config.toml
vocab_size = 16384
norm_place = "pre"
norm_eps = 1e-06
qk_norm = false
bias = "none"
init = "normal"
lr = 0.0133
lr_mult_qkv = 0.5
beta1 = 0.95
grad_clip = 1.0
warmup_steps = 200
schedule = "wsd"
decay_shape = "linear"
MLP neurons of a small language model. Each row is named by its layer, matrix (up: input weights) and neuron, and shows model dimensions 160-319. Each number is 128 + 32 x the weight over its row's rms, rounded and kept within 0 to 255. Numbers have three digits each.
A block is one neuron, or neurons of one layer that tend to fire together. Before each block is what it responds to, as a language model described it from the Wikipedia text at the highest values.

Article "an" before nouns
L5.up593:085169104100107119133161080131072127118063171078231083183202129157180165107134126119087123149100136048105141169160104162104110180133146041094085143166092183145070099106150113111103188109177079109098145132097128043135151155104098143092145078132125103115179174149132063085101096173072082121131111126134106146125114108091136100122162187058111102111079134196087119113099178065120122122066130153061092134108110130160143169098154183140136107149126120151139149115147173134137147121113089
L5.up732:135127091142107105143081099173124119122108199161145189116149171173104096111118097099119149132149104178171147122135122153099138169117163130073184113130092103143138123136050177148139157099174168130073169161087087056113143068135184149142147151102134139125022139144138136147093126144151075130101139088056046112183103143124087121140167146135109146165136117122144104133107166152131166106142174185092069101096103152157112158146132116136141141150129119087116125090105091133166080154119154
L5.up780:125140107118110108063164114162104092132133106105122138088186171191124142117127089151107119133137126183112095146085140156120142097138185058093151084092094171106137151124129112116127108171173161121158124105067098120118116084108055082155163186147161096099146144141095099149152169104169119145150113101070110108116135126105151107115144195131101130163150125140145114113189141146169091095137180111140077079110117178125101142095171125117192199123167095118135142049105066103128074103127091
L5.up790:172226103166101156125121092116114074177079144125129118172166142108131137135142104088124127113127100110103111159070096177089141069143146129081172074136070132068132105159134103068161131134149183107117117178093135132110117086137119164167124102135107153122147178117117090141109124118146149176104098138104115171099105156125091194111146141122137083137098192143171095165143136140133138129056187152090162147130117073115211125152106062111136172174169128108092091093109135114132145118184124

Structural separators in tables
L7.up998:135169138175191147114152169105159145176147105129144111111131153169127134079148142071144131151039123039173102142049151167120140139075063080078137085170098129117100119136226207138123140120101080130153082162144141118188130145091083178156139162186110138083140123108195128110150136054100122090122135178120161145166110132157092213125126116065095154109153105140102073167169111091147147083070087115121142140132119079102100102124110148126133167177173071151138129123165167105138107140190110

Article "an" and trailing numbers
L7.up300:133138068136165203073142159139084196098203178100120141125129151245119106167157078159125165163134071142134119129133124157136145115148150096028108140144137170085102107102139157108138120133146113105143149150022099161093120124127175129136186117121133116107109136104087083139114115145166143131127115145095124100147119099084149141101135159125143143151058175144138104103154098132135122138146123108093106169113068176145120138121162143105149135100139164140093163094181180135137107071122100

Al- hyphen and partitive "of"
L4.up16:126077103162165145120161191120063159165197150114169124144109159133125060197160061084128053151137129128109111075118113107100149162095127068091095108175158113144116114072142155118154088156172182117135143122095053139127154199097158098157120071169135124121047118091134113108142086082136099139090086115161126114062136101132119154167143128091149129116083142142160139128201151049088163112072105121053113178128163146058177082116052150093116115181118057159178132118166096094095105104074151
L4.up76:065081161093132149110067091134106129114164066093183190136159117153134157116102122101186128119087082100145147083049159157139123150092127140153155125202145170151156134122148102182064072127164066181115108136067117100144078093139139097097075108204096156126117132104139096166100115139135190095122128119065166173116138170147164109146108150129148208191109074132098175208151109119144172112138140148150117105159149140103126139129177132136119116099156142187084153093086141154137130115052160
L4.up137:059128060139163169165125170106130134079195170132095103132131105136123156142090081086131089130144150070075155158083134110122164109083170140144081110167135154101047128154056075118109157103126170112225064173154148128172151173084074133152234119173160068091159130121147123131107101107119131075121165078135076089165134087196093128103098127092145207196137117177140123115143168116094103159113101175126107112132133147100120118121126121106113173115133134111078159154114137156125136078092109
L4.up406:153108094156181128139110123091108137094123112103096140068152197112133206162172125152129113130126113133078128140095140196129107146086139155086110187164117181157128160118067145135142126148155134153086160141184133140123145116184051126143093100101150151094106167153146109158163119129129084113132037095084142039190144123170127114124108128063146123161098191140126151097103172122198134111140143164138136200103090124131162087150163049149104135105127146123127166138124166188144163108084096
L4.up407:151082119104118113128142149125161168102146148076093122153150168181094160172144132155066174148147096068186153085132154163122098112106097154097110113131167092085138121145160162096198162160127153142125116202156112171118105196110115117107141170093117145099121142141155146186116104147111112192128162145132129175126143111148132125113150126118143109093092104152070056109135122136090161062159102118202082106109102086101146084156142115098098123075137107120153112162134145091141084151129169
L4.up511:159123150090103165137103162162091090135156088082086128171115164117105116098103159132149146099063138109147169092218138124125111091138142149124118154147165081121127106132149123176153171147112105130136165156091136082117124183148149108133113112131056109101145172048144154135106144147085190146129133144119118143145126083166124088121151110111157192173137065103134180115158126129140059125165100150137133140137153176070055134152183123095119163121175074071137093134138130128070120090052167
L4.up560:127102082113100142114108140178105060098099166139114155127120159136101138091105134150140108125110119126151171127127131124117151152111143155155150130068107189177170145118158121080172102134133108137102154113130132153136142146163143111134097101117113112118109126148088131157098081172134126109117073186074129138089192119154151118199168208069165089143173143117143136190117196105129104152186140110077141141186125124056134159123184149101063138124144144155134048091108087138099095171121072
L4.up655:128122141155150114099185121183129045064106149099164114109133134151104184115138098080096145064074156168163154133169134139126148156195119136129135157153167087075145129137101157138140130160170063185072169092113090078148134117134144131102147108119110148109123114081204034137146090137134106144159124082107074143147115163138103104131119157091060113099062097186126134077197084131150133124078176147169122170153146107120078187098176136121127149120088088087110136084118116133071131127105160
L4.up712:155125151151172145155133114161150168131146174147100095112137103127160120114141135160125161184148168069136072090173108121150146182052088105140142166179115140127098123105074138137092184098131151147117092158147124195136203088184105048105164157108107125113121096081186112124132092060099124125152125090131142222141130167166094104071224131109094135102129089161118194130142159133129139104120166077082121100191140109161147116157081158101109111172122114090081116140109133163130094132100175
L4.up717:129167110078165181140152094104165102118176122115150175139164123074168148121106077130118152066092122057150132064118175132150149166145167132130143200155140119072120097114103147144107180139105114131154137114103111132161112128161099145205125153140145141178157122081208097125081159110103127094073095068140097133118162104144142149091161119153105127099163098098118122098107132131156107167169094125100113116165092154178046136083131084047102180111106049073153143225150106144171099119154133
L4.up722:188071172163141157088131122131116120096147137118195147092111128100128088104148158077120162129110085112157098156170069153149074153178093078107112153074087130137149153142111160127148075095155158160166159111142080186141134126108139083131115122149124068187170094159148140102114146128094132078117172120135154103069116123160129115118162158097095199040143129116155138133153110127172106132094141162068079194145113158135144095134173123123091182124131065138158137092066205075128161141201190
L4.up787:088163203127114176143128104191088140147125081119102146065158127132105118070174126162158169207169135094076180086122075129164132096150171150081145085125134112125132127132179125171139159154134145167077144159084125133111135158125100092131163092137117111125054114140123121147108101167045168126161095206117161152140132103118147151112113141155169115072126203174135089064119116140145134086143113108101098141124173189167109184111134165189110136153092122106087109113149097110162134151065170
L4.up878:168106133117146044121172149110129119161109086107099104163137174164118092192146127084151135169085116090129066070087114166162121119117185162100176110155142190142134105179085136143096090151098146229175171124080092076160145102111101112105149116141158116161114138057139141094123100125142184146161071095122119121141114148198074086096060084116130074217127090108151156098090151107136184144148133136122077136157140133105128133157093070115111163143194097127155095128102094188131111155129141
L4.up1139:165111145064081126074117105161130154122154135123040109106143115149099106104187111123138131141095072106138098125146091135064127110131117127058163131095132104138140128077114143123068136122147147211087166140139095085076107156122203094117106073133159133093094150135177068201138151139056200102135115174128139072114178136167093108114093129091117152137192087155153128168125169151138108102203173148085160163162178116121115098164101168127120132090152104087104159148114102137142121148084127
L4.up1214:116082106167164090117121126129107098129090151085116123138107117098132174124210131139143219121115114117124125132101133179162134144121117128036138119111162156143122164147158151150120134116139125152121114160059123169161087145116166159127124172169126130062161104116074144117072124150150094097167163126211113095070112134096159119123129092175097111211132142150139114107133089095101155110096132143083125142160114116181145116220137173147110162133148078084156167097145170099116138148119121
L4.up1235:093091187114127098110076152137134131135106132084119058166118132081056143148146132145188115142096091180079101173140135148081158105113106147121132130236146124179095104102160117130171163120123110165153113131138136132135119121122128127152139105111115142098180111090119122164054082125148065095113095107146078099124111155202127132104152106140171150077191138159112185143133164072146174128155168149127149148134143095129126136090105124142163142118109114105115047141132139161114156107111128

Arabic al- hyphen
L5.up24:156139105136161160128102128114097128122170178131133155175120140139176118040125074156105161091123114045143164180173157074182168158117121107108083101119087127159156123105167143106113162132153140104096116143093082124172073154167166109150073127134138121088148158100153104094129086112129197062162150129126155117137126125116101143135117154124111131127074131099135169110181122117111105093137146149119141129132133160157144105115150129138150111133106123075142215147094147174090137158120186
L5.up489:162175114143098155136149085141104152127082107064085124146175100096121171133140109127129134157140177119103156097165180101132140197072121117138114134150105081096104130144129131071166096194125089136138139180088182149102085160156184163102184098116122161148103105136168164135120083125102117103149105067177119191123133118088142117149153122120177096075098166170183164129153138139177135124086141125091124157157135106173091160099159127107043130030138077131100151146180178137091104134165060
L5.up797:152108130077109125113051106104129096082171137172085176155142134108103160128142086102180103100136148130147162159138154165116111156113177141111142129166150079155161148177083142128132173145097123163148171094105106093119174146167129086110164062148150128105173165119120092090204096108098113164138139121086070136122125166147133155141159085077121169158092135142142085027119159096170125084144148133176176127121081113121132124115139112079112146145118152094146166089154200114124102069152170
L5.up802:116157150128130096168092074096103164142173137125030087147072121091123134146180155098104149114192111138126112132124114161102145157103084162138112113157102098197118118134108120155136104228126068139118142132123096152145123138140089109167075086202151029096127107078125121138129178109118134122146132124198116097096150133133147126130154162160146142146135120099130145070093177091138160103134130212128126186113165180151085100106156144189152157115061129164126099150135053103144192108122176

Indefinite article "an"
L4.up162:109104162158060190091139124127085131113147107044115080142106136126112129156127112167158107135096154123146196164123147098116146097136132166126171151137097132138111115141111092124149137062146100116108156114062163163118092123189101118192157178104150153051162139174113122113136182116100060104094095109148156118126109060126165133112138194160166119081096100156106102139020191115113146098105231091100063118117071209145142134118180172160165135186145067057159107108145137094129165098145152
L4.up180:083142080169117059171104084172118058162115137154119087159123132190149118097151110139065104174107082153133138087153109154143086137116108217089107146128121116148142135121086171149086094146114126148126102091118120121113146190087091121146147129163145135179048105100177108123124116087135125157138129088152082095104071155122088125138170076149161147067098118166108105128053099141182114157149109119146125158159163127143125124171179154166141091109084165090120150101108101103147093108144147
L4.up399:161065139130114133098064050116118199154058110093120146175173125151111133149159089132090118102111112112129143194172154130156138175115110127094140149140121171178156134101036149111105187132169105079140099143150090111157102140174113096154133121103116162166138076129097113183125126140140044121083142132120137102134129103077096132133123087161104081120098141154145181131139080126084142136076137118103086142132086166123170126137054157111152094170086164115156148131159133137141146134076140
L4.up467:077180100155183160069201112162171112159122145116150193132144135136122103156136215087069119096067131131184168124157120096129138145062101118086158135132092125101122149156095162147166101107123080189052161081157112115139187150112121140188101118113146113153116127062138155051131156129071136134169113143075168157188121113151145137140130130082095118181112075130128123127129117103076160094136068149151100109171068124180166129135107148128167125099155118202160113076133146145097132175180131
L4.up498:087138113120109153115112103150160132163135104138088164136141119164131136140143176119117125085094146102143138107115080094138162131120184123129090146104149138117121128097118097124077151144123072066174098148121133169122098195120136128169118153149096131127120109111173111125152065132124095129096168102153130086200103182071105135159071069143187129074184140116152226134089170113177123096123083123187094092156129146110115141174124121115160162136160159084120174084104125160151106134119087
L4.up530:060126149139146105082135150152158070156145151148121103122098087119135049208174103116100113134138088106197105161099163137116133217110093193117169131068062193093140181156125097137118135135095146162124093159119132137171127145113170080126160082130151168133095131152123109118169164153176137138125144115121109062105150158092118095124097172138118151098196129142103123157104159094127104105095139170166067154123123114125092169180137105129111099101094133182163153040101141139120147164132082
L4.up546:161136137124167111153160118093100162125148144114218091141105141159123170081133151071126110142072027138110101112082136181136164161131197138094116123174102108158105077136135126032145127132108097184072190166065124126095106076182103080126157186167145100090141129192112092164172144139168101073172091112070155141123153107124137120103131199121098116174102130103151078145128100136127111145151150175098103119120109121054181120153158125182149103136135170142142136044146125064177145103137131
L4.up650:118110146100086143125132134156067052138160055103074134140177047160099157127187128127144131152165097140117121133164116128114140117093105158173103120069115120139116121095118165129087120129164132124134096106133120065130114125154115116091118060181129150138137097116152059190118141169142126132086050140134100107132123152179107170124167161157126132180146117135157093173138084098114120112168103143131075130180138169179124091115120165130182135156181106098095194151106071130190155127130053
L4.up654:104136193147091116149149139119110173142142145159176151118091119135105083164112159153122150081071176128128133124118099091093200047099161102111125155112088167126143064146118128070190158102126176150106173194065125153102041100154058097128184113154159154110098125026165061177105138158139120115147112114131118112094163183134136101119062109117096151155159149164147092131126144134107117125129146146150062102131091177149145103100145154179117170131167137127141176146146073118126166129123113
L4.up761:100132046119138104087145046120095098089160129155132124146133069130084093137124105165075139133119078151125109169141144111071118174110078117055189123099080168116065157136175128167096168132134171097096156142109086121148153152117191102073069149171153186106189120213112111152155131125133142114145119167087144159152201126107090115092160073177101139111060077118110130151124158086115123158109139106147140029163129080134117135085130109066179115121169119159112094093155212149147124158170106
L4.up771:090169152122158171127136081101122102129173182188112116112196130144148133053103104129113126119181133074123105152103152123146106116096154113046114123141107143165108124136099098125121108076127156129123131146104114107073112095122107156180158145155117160029161159096188112113132141156141107081124132157065135137066162158137221152150135130134144107158096149125161152114127159145110102115154126137118128118113095175087118099128162122126167178097097070092196116135167142084139124121152159
L4.up844:143136177110132170090149146088097133146118095137081092126133121171138132132154159097139097132085107171173105106086130140152159119057119148166137168055088158139134202052134128150141085126135102169098131118157108086136179197140130122137067118183111129099155170129110132106169137136138092123089185159154119130104122125145144114155127173136106107128094130116174140156125114160145135057078132185151080090133130094148134108054133190111143156148151062155096180051127078092133167113099138
L4.up949:127163111113148116063148135093138147136125157149119217092108163193116079137122125116055187087083163150175103087129145130106131104141123136140106119160093082123117097119125109135130128102112221144104132160141176104177099117091152155147057159117134131054170114118174128108175080159080148112126161097166168104039153169126123104068064161158131076145137116153188151146191139148099167111106099125146126072125140060190122119160079098151086132088116128105140159107102135157077196133115156
L4.up994:154115124130114107109169115076145121131140086115142115131049145106209128158128184172101119138082156110132131185102084140130107105097085140091096137179070115149095121155146109190107164128184163132124127101083100151057156159125111117170175148167118154130149169100135160132136101103080096090172173132083100159121058140171068187171150072165111130074146106177132135103172104135073100117133145073179098126125137143134117079149123224185145096144099099151038199143119118121114160135134148
L4.up1057:104153112140141159117137110120096100164150141148036134128166107153133070155194106150120164150062113192106127111128114158138171117087167149107147159076093122096151129105138127145080081155146145115119092151149126124078075123189107090157104102154122151054138181148142163089210137138108133092150181094098134191046171116078137143143127107116144098089106120176095096136157147106135173094112114178123094106138100065184068171147154137142111080166205122165117148072113052135148163156137146
L4.up1221:098119058128117190139179075138065115123082113141164118093187150140154121160136063142161183132108079133142144169156106168119163140183128215105123104160134151142102124130088165135077153039103128145131134176130139088184110106156076141157197146103119089107153145062101104168107171118120116089134118165104105085113098107073117104062067144134164143158137126103091101110148132131098124060070099101115092134104130190155098153105157106129124151113121109125147187163196137113118164106129080

Mid-word subword fragments
L4.up58:139138164092120160178096129151101123173120128153093171144107098117178087171111164134138153151085095057155109135107121091095130111146179132108137090097192098073128118114109079158136173167144126185138120122124157089130159110131104133083155100128130127165047064169145137177107087124135147156114166114147174181127165149194137116075110078179145117124135085148119107096093156119115111045126094126191103099127168103115160129075125140136162128108090111137124060160151129126111120154138103
L4.up206:100152165129092105155129115140073103156083137125137035138125143134123058129141136130168188193151090089182162131103114193067124138112127115094139156113116070108111213097145140112134124148080106116085184188154115129153149117103168077094141108153091131152111079118136135101114070109139171144095164127230125151074109114091151099129166168127154140154166086125170105119141134215075075120170086142158134093093161163100158126116082149130100103165135131152161124120130116149149097116122108
L4.up217:093088137095087112189144160149187123174101080141116138087141155102134145152144097136053138101103143137155133111142099102159141177108093123189147121133141086152116128090169132093098166135108091139095155125175196179081084113159144144150151179131089033166127133155182093054111184113102106180040092177173095113138096127108154153127096164162175166152079140141103154104144132140112121112063139074157108140080119120097174106129163117140163094124105143135104134182120147092109131148214104
L4.up315:124153120088097126141133116115109083123123159125096135106210110126146094140124116112100071137190145136177126086118118167139136116130062117082175145153079100145097110139136095139132150115104133172143160187144114157095133142087117111155076122157096165140160150085153130137128099147032160198113132139115179201134082148114129059143143160108092120112093156133122101169064089151122072111107079087065157127132160105142098136091148151142128120177169114096182123088114125157124116096096139
L4.up488:190113109158124175177155144102110145146070159140089138143156120119150125188045125131056145156100194117070151108116086164096114138130077093082168173074153150186145166130120091124096187125140119152135176124085130069149100190160125065166162125115118143122145135097153146172136152143118096117101118163127118173175143144124098144110157161182160073165112130113152129156126112108085044076150087144070102130127087122111087147104167149150079089138104149093147078104139125115106158164126126
L4.up489:096137114169114165147101137034071117095116162110139188101113164108154125131191136163129120142080117102115152149192186112167119194124116085161103212162097093128114113128132121124156078080081145179101156122113110119138128151139124138084097096160133106122173145124156155176136105183090128135141125147145136120058175155186095133089071135123158164080094139138184141119176045135053105100134099111104178151142091167086157115162125130100125105146121131155132188175113106191093184138085115
L4.up725:142099094130154164170187160082164123139147205133136098121173128137149119150116067167151154179144127140171078102141121117114111157079132089130105134117116082150130147162121117105097166130146119161137163156146129098147064126116093100128093110138118124123135083129162103143111139116120187189131159158172115155099119104174149093102138123197138150125131167124084090141068006136117181126168051109093153139106135074120167166068096122121138130148145084117204114208133084117113075132059187
L4.up852:119079170093152098202135146119103134173069089152139154131151132117144139125068128124158149178122112137142123115174125149139048187072134123139147138078089072147109089163087105123152107096117163115156121150089160143107109067090139171134105131125138147118173118137160090101128151132097115131097081159211118216119094132109072120093161086155137085121165121114126114177144096133151110096141055176188130118130068119082176139078151141124099108064093121121202141167136141125113106205083068
L4.up944:147092114134117186173166105131094045113093108129128081155221079111137087152139161175115116100134211139093149191169146129112138138084113104164141100150145107145108157094097132143103136122105130189130170146094115113159181098123134111088116074076098184172057111143156121166122113157122109135072104111064176138131084182081100116105136067083135093143142079144140131142115123116120168145139123150105183151118117161147145139140125126080109123066113119105081136207118073130140143106130144
L4.up969:100103147145137122039097083098134113186127116133159106210140116154116081074086091170113120112156086158160110105105111121127180152112102138107108111154134145098101096169101110149136118134136148118112126129134128178130066110184123121168150100095150154119131109153186148165151043116062119091076102160166089136148148104136153150153152102168087147112160083157088099177149126133171188149088099157077115163131099115152134109155195193091135067174090095115121162161121075118145119095147136
L4.up1113:132121104128136106142134137117076135115148130160171069210116094135087092127129155124105145141100157116132147141151129158077135159088145146129102157132144101109151178087085144119124173168082129157090139144143078135102049127140084158210095066114070160178103168109162095106095142106090158162121126136150054170142130150169116157063142109100110120182145163092085117139080109137132098151151129117097089103113151083072129152108127144145169168202098051134114172112116110124140143109164099
L4.up1127:161071135159059121107101141130169140147135104136118100056218138101150127108105086149122098133119123134146196141123104125120112131094151078102082100140058114105149172110127084051101131091147088175179175117143064125098162137129174087156129105101151146187136153121121077096161116118193110106107052151107187165092135124132132170143181076129189077174140135121191097137158131093140147131101059150107096101155091066100113109180153172114156084132120079130094108111206110133129189158194090
L4.up1143:114129128114097149135140155142104150121119092080110107089163156137127175110103063106121147095169137185090017129114154111178086119106131086124129128153112067154142169118084158133103052115154105093110137132178125142136101127172102096133135087113108173197210161167137131105149093138112146116132089150153152172095114133202106137133091109142194097100088177163157086144085118084164159126143121125165160099161150114114149172102081109141189095085066135131121191114191140148104150110093127
L4.up1176:128114133079086132088139142149183168107179135163149135158163107201130179112088100194114085151101189133120111184086120098026037113076126151123167115126143099200149175134143120176183151155157146147133169172106088189121107091083165131168158123071119095116112151135177140149124164089144130132135151124127130098123073096127178122071124142097139110152121121116135127166120151129103092119200096158085099081139140159067102121107129175168134129136100090159133175070085123119105134137089093
L4.up1186:147137184102139108177171124139161143148082111121131118144032108134152139108063114097105151156157155102129160131129178115127138123052079100157168107176207136143094176146129124068080168075183148188140101127063061133150123140091105126110104172109089066124149180100093155154133073113117080115089142183111162129131139096124094132135127116141141142098116171154136087138194108160057137137150070148085172158142136096147169129105143175108145097155187162097126128215093134154134156093069112
L4.up1202:062090143113200125123135099131110125137197159137089099156183077141159085157123086186140144154132164167185143088123124147142187114116121115061157140140140094146068126168080087125072103122074087140159127157096124080159115116143096130112082119072117169118102136109108104174125149143065119181139112146158117150098095101122151088173196074151136108099176156146167088103066113091144152129102051042076106144177055138112145201158107061142138098110150125088180129155164082130120139126098137

Mid-word continuation pieces
L5.up646:139117154133117152107086131151080110182167151116104147193075138114142121158169064061094162216072124112149127154157132172070131117102140127127115110168190154160101124111126115039125147103128140134100140115103136116137132144080093093163125168132150163138115139185163139070193145149149135146099173089131117152117108165128153121112132081152091073120114143114133163112124100116134155159162155174150094114094123114104113161119127148147120113101135111104152088168136163119158158187126140
L5.up648:113140113110124148152097109088051109098122159140122175116172137126156116220161127070098165170179184063103136138097150152150148143095155099128080124136092125104081179159155133131145126142146119131136118159156169157080141140128120113100202153155113118140132100134148106101133172167165143185143104219177100166107196121142176111143104123155095070085098096148130162152135129076123069117110093088155124187129097094093140115138141101159101142117119175107144098139094128158107129090093108
L5.up1149:199103072104115167175139094119132137104128151145131124108160129117124157182129114143075118255159139129162142104092207135066144175121127118178099158167146091065146203109107112057175110092141107135114113189097161099114143114168101104160114100161167119128104116105136128100148152149104178113173107162149177135143172096163150128114172110172145114118164159086143095158109106139136153128144092076123169118111103090114118148109168130088054114114117161150136092164072167118106153168113100
L5.up1275:134125090094124144126127135133105125154125110117172099093139166143097174189111129151130146166137168166118119140115136132145115146152110150155109134124164112084122168117112081202107163056151146119069137047184094136109190157084071042137109136137067137143143152169132160135149100133134124130097107101067112151093146184084159160111188110193177079103100133122126091206114079085101156099151118092115065134140139119173110158121158125115125102155123136084101129101129130172088157122090111